{
  "num_hidden_layers": 8,
  "hidden_size": 256,
  "num_attention_heads": 4,
  "num_key_value_heads": 4,
  "head_dim": 64,
  "intermediate_size": 896,
  "vocab_size": 1728,
  "hidden_act": "gelu",
  "norm": "layernorm",
  "norm_place": "pre",
  "norm_eps": 1e-05,
  "positions": "rope",
  "rope_theta": 10000.0,
  "rope_fraction": 0.25,
  "qk_norm": false,
  "attn_scale": 0.125,
  "bias": "none",
  "tie_word_embeddings": false,
  "parallel_block": true,
  "init": "uniform",
  "init_std_qkv": 0.0435,
  "init_std_o": 0.0109,
  "init_std_up": 0.0435,
  "init_std_down": 0.00581,
  "init_out_by_depth": true,
  "optimizer": "adam_variant",
  "learning_rate": 0.000726,
  "beta1": 0.9,
  "weight_decay": 0.26,
  "lr_head": 0.00332,
  "warmup_steps": 385,
  "schedule": "wsd",
  "decay_fraction": 0.69,
  "decay_shape": "linear",
  "final_lr_fraction": 0.0,
  "batch_tokens": [8192, 16384],
  "max_seq_len": 256,
  "doc_mask": true,
  "z_loss": 1e-05,
  "train_tokens": 113900000,
  "max_steps": 9337,
  "dataset": "wikipedia_en"
}
MLP neurons of a small language model. Each row is named by its layer, matrix (up: input weights) and neuron, and shows model dimensions 0-191. Each number is 128 + 32 x the weight over its row's rms, rounded and kept within 0 to 255. Numbers have three digits each.
After each neuron's rows, "fires after" lists the tokens most often just before its 100 highest values on Wikipedia text that the model never trained on.

L3.up391:176123116075130101130122108158165090073100098155117132124139135079109177107132212104091204124106116113112114115105136126172168154103106160104125123089129061172133151125111186134096211163127176139127125127124157148098146084193098114134111130121169093137121079106091114154125085183084102124076170154155170168113113160140115127174191108089171112122124151083163143108118171086124161122052137136110120163170142085083100106159092140116110177156130076101129123147080112113161134092048131100120098116173128132154137066170116133135154104100085157095165163130159102107146108100141066171
fires after: " G", " R", " He", " he", " r"

L3.up93:153210091154157177082166133083116149045084124168176127136117127159165122141100133149084178163084169106099082210120102076121116120089127163148158125163114118155136110099142148131105174149124113189056112094114138125091140078138100095120126123105120127118101132123093149169212146142139129187152050117143154096061143111141089108148152111112144144119131187103117162121122156116131122191110153153085104175162107071144214151107139110138142121155076097136158120084130150100084143126186064080176109123118152087096150101149160155123110159134148169182147112151149104147145166171128129115
fires after: " m", ".", " \"", " M", ".\n\n"

L3.up884:143113149094115137138083123110132128117132116138224095122151107121133129092116114089066092110095179104172138144124045139131161102106086133154212091177180105107106118142166109077168135136146139147115090103118148119117121117114168134141103154138136122066111182075106154131192141067054125117107176130195154125157131101206118137100129124114164124112107102060120158126104157113124168143157093088126117096124152162111156182137147156122212069128147094085154108089103157047128070143104153150148154191099122096106137153163148196119100070192148101177071085128184132122113129135121132129
fires after: " g", " c", " l", "re", " pr", " m"

L3.up366:161153091127203117159139115142177117127092168099132153111160110131154127094083085109074119147126116089155106065122165136153087128113139072170145173155096130166132123179117136133125131153093132114117092127150078093127070101097140114145095114146164094121088176116169191109188081092126211199153113098196057110165174147145143152145127150098135159134157184122109121138097092162123133143150168179109137084119116123132120105138081079095086158149064118101080144143095088112238158096095103157127162148124109079077147102158063144119155117110140157157179172087104153128119130132170117106
fires after: " J", " At", " T", " B", " H", " Wh"

L3.up184:109158142179141064138139131146151109128094122132074158128104130139142180084095125155136110153078118134113075154122114092124173117086136124127169151137169097206204129076132118143151149107122199134114126158162050186071143117113095146174148173121173109140078113135149091130160154149137164154120153155182092092085182148185085091143118128142141152204119127101131171153135176149134098139103177131129120073159089082140141164110171146160199117138131107113078182166107080132122237089087108149159117122153104130059144136144054146048143139066122111094164183127173095123168133112104082151
fires after: " B", " H", " W", " Cl", "."

L3.up463:173137094194178137156153150104124182120114171124170097108142062107189153080118091145141096110142106100185011105107121121117184099097079107157124149161172052181181168148151108075139084120164130082051155114117107122037157119140124133134157127080163135142095076061137130160134132092093129096144095100148089129171159184190107165086144118188146166119086125093105137196149188199131154110153140111116082115129159070146154141107142151124112138135120136099199126086131110135174100106072109095166118147155143125115166124129108146142203147116125102078120116095146158141146097086127189088
fires after: " L", " l"

L3.up895:137164095146125106098170118143152131147118141175129172100104129198097096084114138128102089073124098157114148120073113128149078179088079093112120147142171122173100139123138134086174106087111144119149074182102118136054107136141124129190110185165099123089099082173124125116116157128116120188063121209199074127123170119146119127134140120064133154143191168157099128134152157151138170177164161177125095079157118136100127192169104109112205090123127107112099123174124113044141103108121069127163057184133093153098157154109099146067149178172111132104142169081106116179188113116108120133
fires after: ".", " W", " D", "D", " B"

L3.up148:117079120096194088163161115167131122129118161100197067161098158141191162133130103145139065107106108081139118127111163112128126120088136156068170110136198117141047106149148152095079112180140126173078095128121158124091142143054132201172165130116129129137102112064111128144185096100098163186172145058165076116098149100153076178150143109149077130137098094078101172141114181086124190150177137111155119126136108088141199096103132146177126090153138109121149132123147162153144042125117161127157123089137192117103117134137124148129144101172116122139166148101156166106086098150192202101
fires after: " n", " N", " c", " pre", " |", " e"

L3.up435:140116160123120145115102117191132179127147199092151073174117142026132143116139152102117191128119128095114080147108138082158120119149082133120149150122157078112087175134133120084165083182105185134159113112120126130142115178134072140163129092140097110146149081089114094136113075151111143131172158100190075154102185127155092097163134101116112115095097152077125168190124134179121174169140111158076119099167155102152113133154120134191122082158119119106136102112096140142134079117101157069183148106153081106093109115163128149096163110133130143076186094113115121168078089060106169094
fires after: " ", " n", " N", " d", "eg", " s"

L3.up850:127127147132123098115118111101101192083084101109170051129166082092127169128105101097138070104147113067186081128105090105131152149165104085198113138128105095120166138115186100166145161200058162103060130134082139106123126156123109147143153151112133154177146097055153059111112130151169174122100158113117096111093139119120159201146163132114149097145133155086138106098200174108186112101146059127137146096127101123104124150065131130165148158174074093129146136104094147130153141154080170111118110119118131110144141075132138174190159087096166067137155086084119186130116159174161123103
fires after: " h", " n", " N", " l", " A"

L3.up265:144128167175093083084108059064110136096102178099172120078082136136137144068088104219130083093099184143084067142083117100132181144089108121119193109166103095179119170103145175127151151120137141103115079186149090155137171100125105112106136134164147178195161100169122146124113126092089173163126187123097121164124134160111063152156148097141088130128119194127118147106194106128106118131141110148192155141161137134084147106099171141178178129124186056117114117122124124141213096146154118132217077102178141178176113094150072158138141156144121188151118123132161092115130151130165132149
fires after: " d", " f", " v", "%", " |", " F"

L3.up66:143185173135112100152152091101175111050105168072120096079100085089184160117095112138077145143129125100105089160137124140075204151128080139178124186101162058178128165163189125091134128155091116173054090095185064177113166127090092148169158153147105077122069090077099106137144134176149110169169153148121134090108162131127094159112131098154091126172142097102123169167161157163081155137134085152157124107148107114122180144128132130114106117111171114133161099126128174098175103075150121134136173147197087068156151099121127176123138088119122108174149120086063143137128143136138122096
fires after: " (", " \"", " '", "["

L3.up890:188169148091125125161101100176165169097129164147114068168117102107100162103146182178068133090132127140169181118079121128170129162081131119103178166146156101138114117142188088118126114175120135117109146110117142148138145069103097187141121186152136145080091096124189125067109089159150135126171154161125085136074168163187041106101094108115138123169108186139135159070178102090123143109137146137075120146186103109126099144129132154087200129151128127127135185112137180099107107137123093122200094123135123057153125175150156141070182096113110143114138111128158137108090143072138131122
fires after: ",", " (", " U", " v", " ind", " f"

L3.up140:106164095150152114114093141087121120142114096152181113122119098109107115098102170157079197127148127094152109127078090133175114163141119138116197111115172113123115165088143107134154142152189139109087094148060140114068091124124094163132081136084177128173084132137135122120183125082035073096153134151136152132138132095166111169134138143107117139155126169102124122143124137191091143185108134119134080145107159144159136203062119145114112123152116104096133123134101146052112088194103109088182098127194158152091123109127095218097129136147131133124152194135198106174132177121126122139
fires after: " |", " e", " l", " ", " le", " w"

L3.up486:149177118125182168101090101144140132141093116182116125165167148162174102084141125089076042094154144072084095171118171127178109168117103162112129086089130129149130173106200157126114095163128151126094114100129073099121133141139079138165134109125157098142104094100115117142194141069147126143129143143192105113073127152179115073153175134113115164132181161107141193109104076113142120158141131178069150120150111054167111119080035141108170076130111116134145139150104133066108132137104140137132114098184077113123112119166129143136171145096106176151135204103145106104200148131085112140
fires after: " D", " W", " R", " St", "nd", " st"

L3.up819:137199110164160096127094172180173161092116172085102138137081153119141142108117136104173074068074125104118096067082115123162138110087115102167191109068121133124162158118140152144104136129125144117081129103181092171096121123205097143158147098170102114110103089088101064196150140123157154098101086134124124133141134198175100097177146126142119157133104187158152136189146104112141105207171080147127075151161119143121154124161098137125096138140135110093113158041057144165138111094093090075138106149135135154153159116142126096106151160134086072120130202066160156108144091108159111125
fires after: " R", " L", "on", "her", " M"

L3.up683:154144146111139106107177128202187150086169126077154110103117112130141136139148169175170109146096168117125169093091116081122054176099152081107121175112082126148086137146144136123108121137099149139138115178107130123094083122110098160150165132165095129122077146125143113171113147161082167133065098151188112109068135109129066154210159177113116107159119168152081170148105142134159092179165119181056080092109125131074160123128124094140091177182133148069123121146139168105098112120146179097128159138136144128138126121146096168077111060100158105144182155082093097131085123095149108201
fires after: ",", " M", "otes", " (", " C", "m"

L3.up190:119139140112179103077180122089171165117149177117184140096089054091142108154127147129173157121087127064154207116129077096113103140120059088096106153129155125112144142096160164106160096196089152140085131089179144095052127099104166116158182167093071088154127139078076111124159105105110151142177128165102148107090153128164063164128144076120114075112123116096109171218166099150186192184187114141080140165110099159144200124153103109152103151136126107100125141087156163135153086146099125098118144136121100142150118085099151158145157192114088100136156094102128136161089119132145157102
fires after: " c", " m", " M", " f", " E", " C"

L3.up817:172103175126135113141136092157148169135056147127126127144133151125172157134131151156130123105094146131076169104118121121131151157131141141105175116111087163109084136088165173108215170133118134145126134055128159193169084107157119133190073103104159135133082071109119135068109153120106139181094143114171122187126138107151074077182191115077129133149106117133162156087095119106135149139146096157071114040155111088136082133178125102131118179140146160127088139089079084112124086119156131134168119134175095138114167182176088093095151132121051154141098151079172173157134119137091083113
fires after: " R", " G", "G", " p", "g", " g"

L3.up162:128177064090099156119121094174154161107092222141151151157141137078088124127127081113149028121116146146095162109092129127141154152123125156158152131106153130166039137110161134098097118121086157113085104164145110136143095094138071085139121125097174172114169185100101168125068139131148105128122155138144127194076143163127061106093165187072140100115121105131106177115140157130104109114119133140150104138152121120118131138189086175155152101124041111138165076165162105094217151121092109109191087101183171157131081142126071160133138150130142118081145093134089082149158074098137117112
fires after: " F", "f", " f", "am", " d", " spec"

L3.up408:108142091148139121115128130166148116122080071091091138132073134106111127143116184115120135139117121172104130114110132094101114135106176123103110166137078102154196111087137127111135093109153156123082126077107119100102094103079088089149205163105115134089130150178091131131167132135113102096098169110127097082125153161132063149220165097108136119139172157099086101156174159083137152114145138112163163135115120088103140090155092153115121053166193116089077145114133128155127180117090125098113102117097104070156080079165086132135178147152134179175191132137132121055183175039167095114
fires after: " c", " B", " M", " C", " E"

L3.up127:173144098231143161088141084168121109109115132080113117165117129138141168136087178094069087174083130096158077103137178144138155124113118119136159080142167111097147155112165117141104119147156185069103157062140158074095090103112134139182129095165101093061104070098137168147169106034099127196074134123133129182085124175194158117133133108073123172109134116131130102179163078135113137062142158136110107110129098142157130141137092126114117124122162119140169165163024109106154106077106118071154104150117117164154117126141172147159158184094164136125190125082111125132143123159124105153
fires after: " J", "F", " T", " R", " No", " W"

L3.up472:184163097114144144134153108118146105155122105124100137090083119126166134106107140125146060117116134111092135134103119129123170125105106139098182126055177108145130168133172154086100142145153174157136141130157111093099173129127020161182133116100101115116108050114114091072162124102111158157138181132149137140068082200173161093098138094106114104141192163091108151145146114096165151143124073168168073169173053190103090181148137118094147135149094098142124154040115092085157152080082113115163052131140139180101140127148144133125077129118089127109166139079111115150138168134123091136
fires after: " W", " R", " L", " w"

L3.up773:152108152128118096165115091051105115082150093035151103085146110167096105149123134149152095126076156107092113124133147144126107125169163108174159134131154083123143117137114130105166118147095167126127106092135123112101123146095133103102167159143095145236114173109070138196166101129085135131130175105098113122133137125124169094164167158167117177125079164084145142109112146180089171148162112104097172136146108112155156194138083116165096171137165149093119179112107110122112186172125185104108129146219153138045082092105081150154141114151072132112182153118112142177141181180200130138
fires after: " p", " c", ")\n", "\n", " P", "I"

L3.up802:135123148155169117164111139105122103096120152125131152061142081094113143131116150118120133172123152094163139105102065111118154162107097146179085135102209059146128159145135126137144136174166127097083145094129131136108144082135064159122097152129146110117097115063189159140147119104170141118148139099140107126092150119166100179109121120147117156127154124067150166168221118112174165160147109178068132130116047075129124092110156095121147094131129109129130113123147109142135163115095151102179136102181123138077182108163116150071151142067132150147137147086126129157181177201093137137
fires after: " ", "\n", "-", "|"

L3.up752:118123084129115097085146170170126176111090117111200096101113131139201118127104093113104097128144160068135113155120077138175154104139096130174137110158084103168125165089149154126145110082087173111103158106177150135084140084115145148164077084092121187131129120046102114101134072183094140135153118145150158188120166184135092147138164127086155097121066170091078124099175132134170148151155155164103100089096140122147135162141147123138111118154104114085221145107117175135120135087120103117104128194151117128115140093126103115127113156115088132097128098128135126093172151122115175146
fires after: "n", "l", " l", " v", "es", " p"

L3.up868:165184136155087124152182030097157181141121192138065192126173088095120149157114122125127104147083104124121075179096075123105125182131100086132137143107162067161156195148163124072197153142112148056112016166111147134111138164128093100199141128109175088138111132111137122150124084144126179083108149118136119140105138128098084160102146095165102155155104198109133200123096132134136103120125102134141168142141143093100103107048129109136156124140128093120093141133152133138129139135141180147161128137155149115127099089162099183112166134112115165098098138123091135127146184157079098159
fires after: " F", " M", " B", " f", " d", " D"

L3.up382:115087112111163104129094088056097121162037088137161128083168129142118173126137130125184139130129121110100139149110098136108123070071085138109110121134093128087167153128162168069164161157134160142138059125121117121143151148086115181089153113184079085163156074090062124108165163108169153139122075122129083123160118092103101118166168111146146133149100150081162166168155133179174138121143025153098158094130153176083116166145139104149097196120122096149118109106128142112167151138098115141115097160163106156152079136209119171133135154146135199138130109112091117131170116094184132102
fires after: " c", " g", "T", "C", " G"

L3.up600:176109123111140134129117170155098094074124107151126094142105130088171170104100127070150088134161161066183112167068095062160141149073153090102083151135105070148071161131145135183137105104079130131141124193130065132115183098166120152089104185128134115126088111062149092174093126137169151175038135108168147141128136127095124137134134173068154095150174167094125124179155196161157128194124138146122131189132084143155116142127176155125146157135155085116113104132126112138156145137100141110122135149110170089142111133147099167116164138170161135123131106105151057106153162168167099167
fires after: " l", " km", " H", " n", "m"

L3.up588:100115178136131145137134110136144136121076156138178105129164177098079142125081116136143110177085141132111114125099070119113071135154178113108223135179171152151134179120123120072083150144130166105104145113145160165089093139100097131100156164100144174115093141113167097159155148104148172125147138156120179127115118042079124127124106161090156182170139169120124204082186150140079127156171135152096142164152138125140192177128134162111136069153057103116033125142157153110098055103097093148146153151153104119095097102119117198118122116093140119131139124094122130180119153163220168151
fires after: " h", " b", "B", "."

L3.up491:171164166077143151164102100146081172129128129165143151168233138110067130122173125160141117131099096147079088138124073091138076161131151155102138161158099077120152062129151146071168132207092189147122127151114095136126100167120095139116151172152105117118154083142111124161066102099149142099169165148142070160081102166155124104134145137054153108183130134091079155115093109147097082112135125139097043179197143085071132129128089138155170087165087156111105073130169093150138086137079132146127131132160078136093122165161144160140131113137122126131148121081105091171109080147114122157
fires after: " F", " f", "og", " d", " M", "i"

L3.up748:157161127176122126137163100144174096138116116168074144116126184115125087161116133133148121119083166117133060110112090117113173144114159159124181102085149061145133132104138121092098167136128122141061140093167106157094116088121099144135116093097169165146085156120096121058171094106122128162135166142140157145083110185162118089133161185090085112153145153131138124197165124122061143201143136163148031193188080125173157138094081178122139071119146120107090133186212114095119147074132125127151114135200091153091159120164082134121106124106051193096097118090066123094127115161106136161
fires after: " w", " W", " St", " Wh", " c"

L3.up128:115084158122135117155106133128119092099134089156138121093123143131172192144149126116189073099137096055196227135150123137108185130125132177098115112107111162131172148062151087148112124136101155158120154111146137174110135165066091137114112138132089080059096064099114074103077128173128156131083095108122090129131167107092099115125163164181135122154103093077079132200162167123151141157110100100098154127177142124052130159148056121129116155101184137136062135154108094090158159150151112118153122172105115127102130121190109187132150118179138130069194130095142104144112064121127096096
fires after: " c", " C", " l", " g", " e", "c"

L3.up36:083143126142117126089072167138106077116083076125165109099128196167147156076099071134131105105093142184111155128091147110183198121094094080103103113088115124105177083070111143179162140119174192153081102104172108186152141163112124144216073118146134155067139078175105103146098154118155141150134155114126137076080148117177076071181187155103136136156136163124126116137177150151148079141115081144108104157177125088129182156123092118068176115144078124078112121203123114138132143116130067126161132116130070075117171115170078115117157187125085189156111126090110137122155163128125109149
fires after: " B", " b", " St", " H"

L3.up852:155117173128162159114102080160107092116146120081105068128103105128103149132127154123170089116152117086133091097106149092102130109097083123098158176157117081141102176110183131117115192132176147144094058107132125143109128125092126120158199198106128146115077141125111177197141120130145177112066173121146087109080165126143126123167127068134137116154154153143166168187126179131105182207119094151116127157118101181119158111125111138154115115176155136060147093130100067162154106099089167167117117124109118146138129073141121154082163087100133202120123163155148156137159164077156150141
fires after: " c", " C", " E", " e", " O"

L3.up573:133137183118115128138088128175166153146082102090142114111124113075120161102133153125116132094120186105125145127100142119115108148140148135155115136052133109097181115125164179078147135142078137157150106144102076091160136115106116151079094157202096158124116137084117136159129136115136177129091146115122115175100117165193065137150148148105142126141116135071072125087185137183091130118130076124065171093189125166053158110174104079087117138116112119184121117099118167094153116133104167133111185136105061102095125079185076119103156099134211125126220186130117093066143088070125095141
fires after: " G", " g", " l", " St", "G", " L"

L3.up214:134173143116184128092109173123148145068070111133118117132149180096124094153105126154103170169087158135165112142096194095152093142147149096149101132149066121211145097098150119073105151145146165071130101118148125123059090089166149079163164192118107091120120129169110147136195115130131156170150186118175164120119141160114095105114123118095145142168074166119099115080160141172088126125086126101057141085126158118190143181121154118140097071169159117102133100108107042152095092148156097151126146197111079111161126084165111102079128179119070116143157118103151164167149133162138093113
fires after: " M", " p", " m", " F", "M"

L3.up193:124065118107179094066097129143191062131092076096129129135123146114136087155086140164111151153128099153134160104096145122151125108109098174117127178138135115140127097111151144176144224141117174166121130180144127082081131092157130183147182142110159095094140151103172084109126110140089144130106183111182123136130169190123099168105199110107166076168103120089098068156149116114168183168100062114075150093165148098102143158173132111103157147107092107125122102088098105139147110153117153142150085156116128070129096132138127139160150054170188140100116135148151120085191143098213087138
fires after: " l", " c", " spec", " e", " h"

L3.up327:163121142124126118169088104104146104122156136096149092143150041127117102134118171145139181097179134181179173084111110113127140166120043105176156109159139132127169172177120172071139081132131199087074113116101120109119151096096119125106102109159190076100129110088100091160094163094132116157176161072128137124072133063149124114103108057098085151121102153091130112157113166143051121154123117097116150093093128073182188149124136200131150111146132132142046126160121111074144100121145127120112105150131113047131144113111130171153179069101171139143136130141150128168102172164101094170
fires after: ",", ".", " where", ").", "8"

L3.up0:119105178123149118096145108082092092166180091089151126148114118090139052119076138095116156095149196138090079170116127098109099145130083162103136097194144113134106088102175142039161064137118173078084122077111071164139131198162134120133180203059112158108095146153144115120138128139071126164139132132157159101092149153153123128133172189153139156113152120117161118169138163111142146147163109081122099090122109140097161125158150189149151117161149140132100074142156152123095085076121087096152119169138192137087170119134055171121109116070133161120140158133126123181132129094169107183
fires after: " t", " inc", " part", " ag", " count", " c"

L3.up572:119130109102136099173117110099148163095125102167177089108118251105138080155125127117073098082132144122134096120126140088177129132071127160090122164123203098115076130126164128107174116086160137140067149137137167120109110156119070059169103162092136119095103109168159141110208124076090145125127189119162101075132134125172106133150181135128095138170111153070121156129144117120108147108137129177143103180128173093154184152088167141140162078182152069072127081134108155111162138086157139182174118118162148099149093115179133100039093096121087155056106139120136179113130100135120133172
fires after: " s", " d", " f", " v", "re", "w"

L3.up168:152071136130080145078144133093140148140117095069127104073087100159087160157096129154122148156091182174128136084107093152133138112089157091144164216107081100164195141112149114098185154110105151109176164134146066115108142160094133160138148155096166159125112109152097126155163115120153186103109086122125148146084143148171075134112148149130064138147138194148124130129156194121115161139180106182103115128174134132090179172154175086094138140126155164112083128144046106134132164084097110147146116166168109107173103074137109092112115174067145206177158170111070142184170045119113135154
fires after: " B", "b", " C", "B", " Sp", "a"

L3.up516:112162151100190112125095071153109098087089089119124078151094139094133129066114161171103134153149145095134116190125062167103106093158110196136126178128131081151145144144144127082133149150096147135118147083111102135094143130089167095130158163118168136094134153062154146120129171155144164227093115164169118082053174142119129142196142131157170106142136143093127172132120179182130115164133139111099168133172102103158248131105103154136186093137127123138165113161142160133126152086104160188099119178186113038104115122125143147085122113130148163130169105119144105112141172121191087134
fires after: " e", ".\n\n", " \"", " The", "===", "H"

L3.up614:104178107097105097142099091107121059128113153128096115100131070117147106144174196075146155136063178094070092130099123078113119160088108162140149142152155093090111138123165142177179175137147138104115114182171149157082091137106114094156162114192080149163106168133133114165135154106136084154155123164124148142083148146106097123126164121135092134147120125090157208158089172146109118161120090176124157147130124092147151094111108092183136180151145123076149139181165147197105150115123173154163126127160064131136093087160120153150157093127086165153166127081174083092176151059188115129
fires after: " d", " D", " T", " c", ")\n"

L3.up438:122071207105170127101105171095091160158138125091156145119117133138129119146093152111140150167136125153184154067094077062095116142161144224080162138212128112135198063140165154054160138106127116106120094048158102099112149184115110137159098154108072122125164146133118144150161141136065185111109097120127143093116152140164105116163133117140140168111075139086087106106121173135154130178152123076116097106140130134172219173146122133170170173138095070131171136100121146094105090121149146085142160139129153065088142099168153163107130141121164115107114091128139143158141162163150174127
fires after: " m", " c", " inc", " t", "v", " g"

L3.up194:144185153122155098104129101100138138129147167119135096181133123151111137071139142117126065073114102117152071149119119121083153109149083133146160115099147068154078180134177120180188194126161130147122083128126090162178132132028094106171090104131181129138103110110180107133170110099121115102130163164150116086111132140174147177140153066142123132122105188125136160102169176111110159157067150155123195203106136135100176141117093146159137142163117103091117114102142143123140127087112152104183151098201137089096135166109100214113162105127098155096089168127146130114161101159076111147
fires after: " d", " D"

L3.up42:154077178161110122171130114166116172088141187119149191171111116166148122164104118087189084165138119052126076123105145131123102144136133090120111170179122147146145116126204152120153137155158123170155123140158157041046117167117106180112172087139065143115113175117158152136133133122083140129155073103188092192151132158093134165115128133163160128102067181096137163149154100144124155147163081152084162089107145090144157193152127189165151078134139108096094125161156111145079155115119151094083111101131111156103132180145149141135109151120122126170132115081157114156109154144170103135
fires after: " T", " m", " t", "am", " c"

L3.up631:161207113191156127149105118094092127137132115120162055148171091111150070099065144147161135102126107054114145128121076152088120103068134152144141161134166100152082125155135182127134179228119142132081177098102094147156141138152093097148134151163124063111075097111108100130153068165108133173174100164138111144091182166156059122114092157141097159133093130133152162148176148095082152135122121160177128119136070109155181113077110094138145075157116066099132135115142161112150122162104140120195120140148173082103074067129138134121163126158116150154109137096130137092171127129165101085
fires after: " ", " (", "1"

L3.up520:141101116151145145176128111138101130082083097155107158084156166201139118142123161166204072162112105069114136126121086093105087131106150144132129136116129086147134159159127122111164177162100127123104123143149103095141084175068093220123189151154137103199072163096116179106169083137104134159103118149204123097093133152140157148133150139133114063113149160068097148192103142118137164117187093135119128046139125116177170150098104147139101136127174075090125167130106118080216132100112141140155199132175183123083123134085121110136090139102077167145174139059141114130132133118118131141
fires after: " T", " C", " H", " S", " h"

L3.up856:141158148133132130120132086169134124089105135045118128090149086138129071139133148152122217152127102108179077132101111154148101132116110093151125138129132055116098158178173129164179148145164130063148157130062129076135137115129050119173151087135122084109155118109193108145110102168126110211095124117131129131077132114142114109142129104100110100121111133065141175099116134143131183180146118164119142180120135167198103140090098091089142133115236097069154127124132168140129113119120150081123192067162139048163149119117125113071167056100110115194139150127114095138148128183174163162
fires after: " (", "k", " \"", " ", "/", "-"

L3.up892:121195114110162104184126122062161091131140144094153125106184073146160123079113178090127137062130115036132074109146166137126179136122121151177112150119108118162087152118186137075096130155118122137145122159128150097081158136096087105144194124169166098144139081096117128145139070071118150123146164157158134173090126169175115168136138118159142139140100174075118164117132149177126151167121109148124147132168167094171095152150137163128117108149152072083167149067156148096118163087061112104088096150130141105156061104161137102185161134117144156141165103111093120071145095087148154133
fires after: " E", " d", " l", " ", " D", " c"

L3.up538:166118161137131129101130150181083145082132116134111153141159054160113135131136188144187102131107120121097122127129095100095058151118138125129095093128169138078156175108150165115147136221130179118126128100083158199118178137105109084111153098160069157067112138081078139146131193119128116096092161171135140123059163156169112137153147122109146084114103078067099155157175169146134132118161080118095138175120142111128158118074131131139069162158124127155124202108093156116099136094086208120168124146172182131161108046152154174114196129165160117172189112116166093094100112104126113121
fires after: " C", "C", " c", "ic", " n"

L3.up705:137099127095114143166124092167194143077120122077130053104116114101089160139144141091150177142102144089131103082132154101137165107112104134103139133150093071119140134083138177109149141176132158182135080071082136128115133163092124135180126133129093092167078094159153162163128160130151155140131157156141142127119127140192098097207150098128111107119186113132162113141118128087118125167150056148099158133111169138126216159125155127086094158186134092096136094084040121135125094126062164126177173129115135114122138038151175132122134162111105109207164108113149170139121134134123085087
fires after: " S", " n", " de", " G", " c", " E"

L3.up701:123143115136180133127109074151181178110095159160118076112098142094155149103151140132099139066096117085109054168098105102180180162082049119101105139104116130170140154130149126086144145147163182068121111152094142110116115081156138128187117174144165153073132085092149152158137082089100133127105120137142140110079146173198102165101152100210091145101154185109156172115132174123182196120123100118051132098155134064135167130087157150163156152129094106091154154153167106123134118085072172187144134156144121043144120077133142134065155097132128136121102113130126172164123073116134137042
fires after: " N", " n", " v", " w", "eg", " f"

L3.up266:126134111123183111137067129100119139115103141123176119110066121114129160127137127065102097078109101114112136120094121106101143112102102165143104129135160122085124104141170143118182114123157113151054069137134133137074140119153117146148154079150101084144117148046119092117132112130106149166163155108148131147139100114135108167105158123181140063154094123106220157171141117122138179152159116095119131116076118126065165136092165098140165077142148129096123135074142157163215155121119171082140109112193117085133119057155118138091164076154163182175134128122138135059118128136212169126
fires after: " l", " (", " n", " s"

L3.up283:151105094161193158140137192137123161123091171134143104144174139086135091174134154141147137159080102102141103104082075123167121145128121122132069176126087118122153100148127122159171125168130155097146073135117128104063119111083107158122099164111140122172146087082130178075083094181146122176153120118127129146172144122172121096171193134175156185157104178087155109107122121156170134147123144173090159048131143110176091164149070118100145127163088142156115165133136100143135124149114166101121114166117110121060140128130065152105100149042158136130168151082152041158094174148180090143
fires after: " sh", " T", "T", " Sh", " H", " t"

L3.up352:140196132130103149128145112088185210170137149111116135111105138105112124200051106109101100147093184142148129094078089120088136105126105127169209130130098074149166210116187123043091112125116155110094166101135143145076120134112142120135119183099122100143137045146089062178122177058131126141146154154112127140082165169140120128074131103056120132136139166103121184124154106143089159131151080111107163146121114110078137156191182142118178101109128167105085099171108112072125111138093155139182089131140095184055091140152125176129122139094092131103195141117133163159143135125089088128
fires after: " B", "B", " b", " V", "b"

L3.up161:124159102146136148118148168137143110145107146083142175151097103173095139116084144153128149175080098175139180113120123053144145150112131143124121176127131082165106167128181114081121086102169188092081111131159113176085126099084082161168164185101129106112070130126114120168121137104145118145071167123214102169053145140155110121188087121138098107155159153103058093088133105129072194105139123198136096129159107063131110110094104092072164085178112147101053156145157096138159145088121070131139140133137101133105186163124091156097147181136064128141181098075097172139177119152163117164
fires after: " F", " b", " St", " B", " H"

L3.up256:165112095092182143180137143091117166135129167117134105152148080044088138149087120147119161177161137123196110174117076099124125152122135121155130137189119085127122172112147205068112108169120157089143097109103119147116153119090098122128057156145141142110148141096149117123159136095132153174196160134173117108096204103119081091095138135081132140173117197087174167093189146189101133133147207143110149133147139090203135118134172115159145114117116097160150114154085161128116119103098100106143047108140067103155093159127114138055159101070061113085108108121104105142089119135155094153
fires after: ",", ".", "I", " I"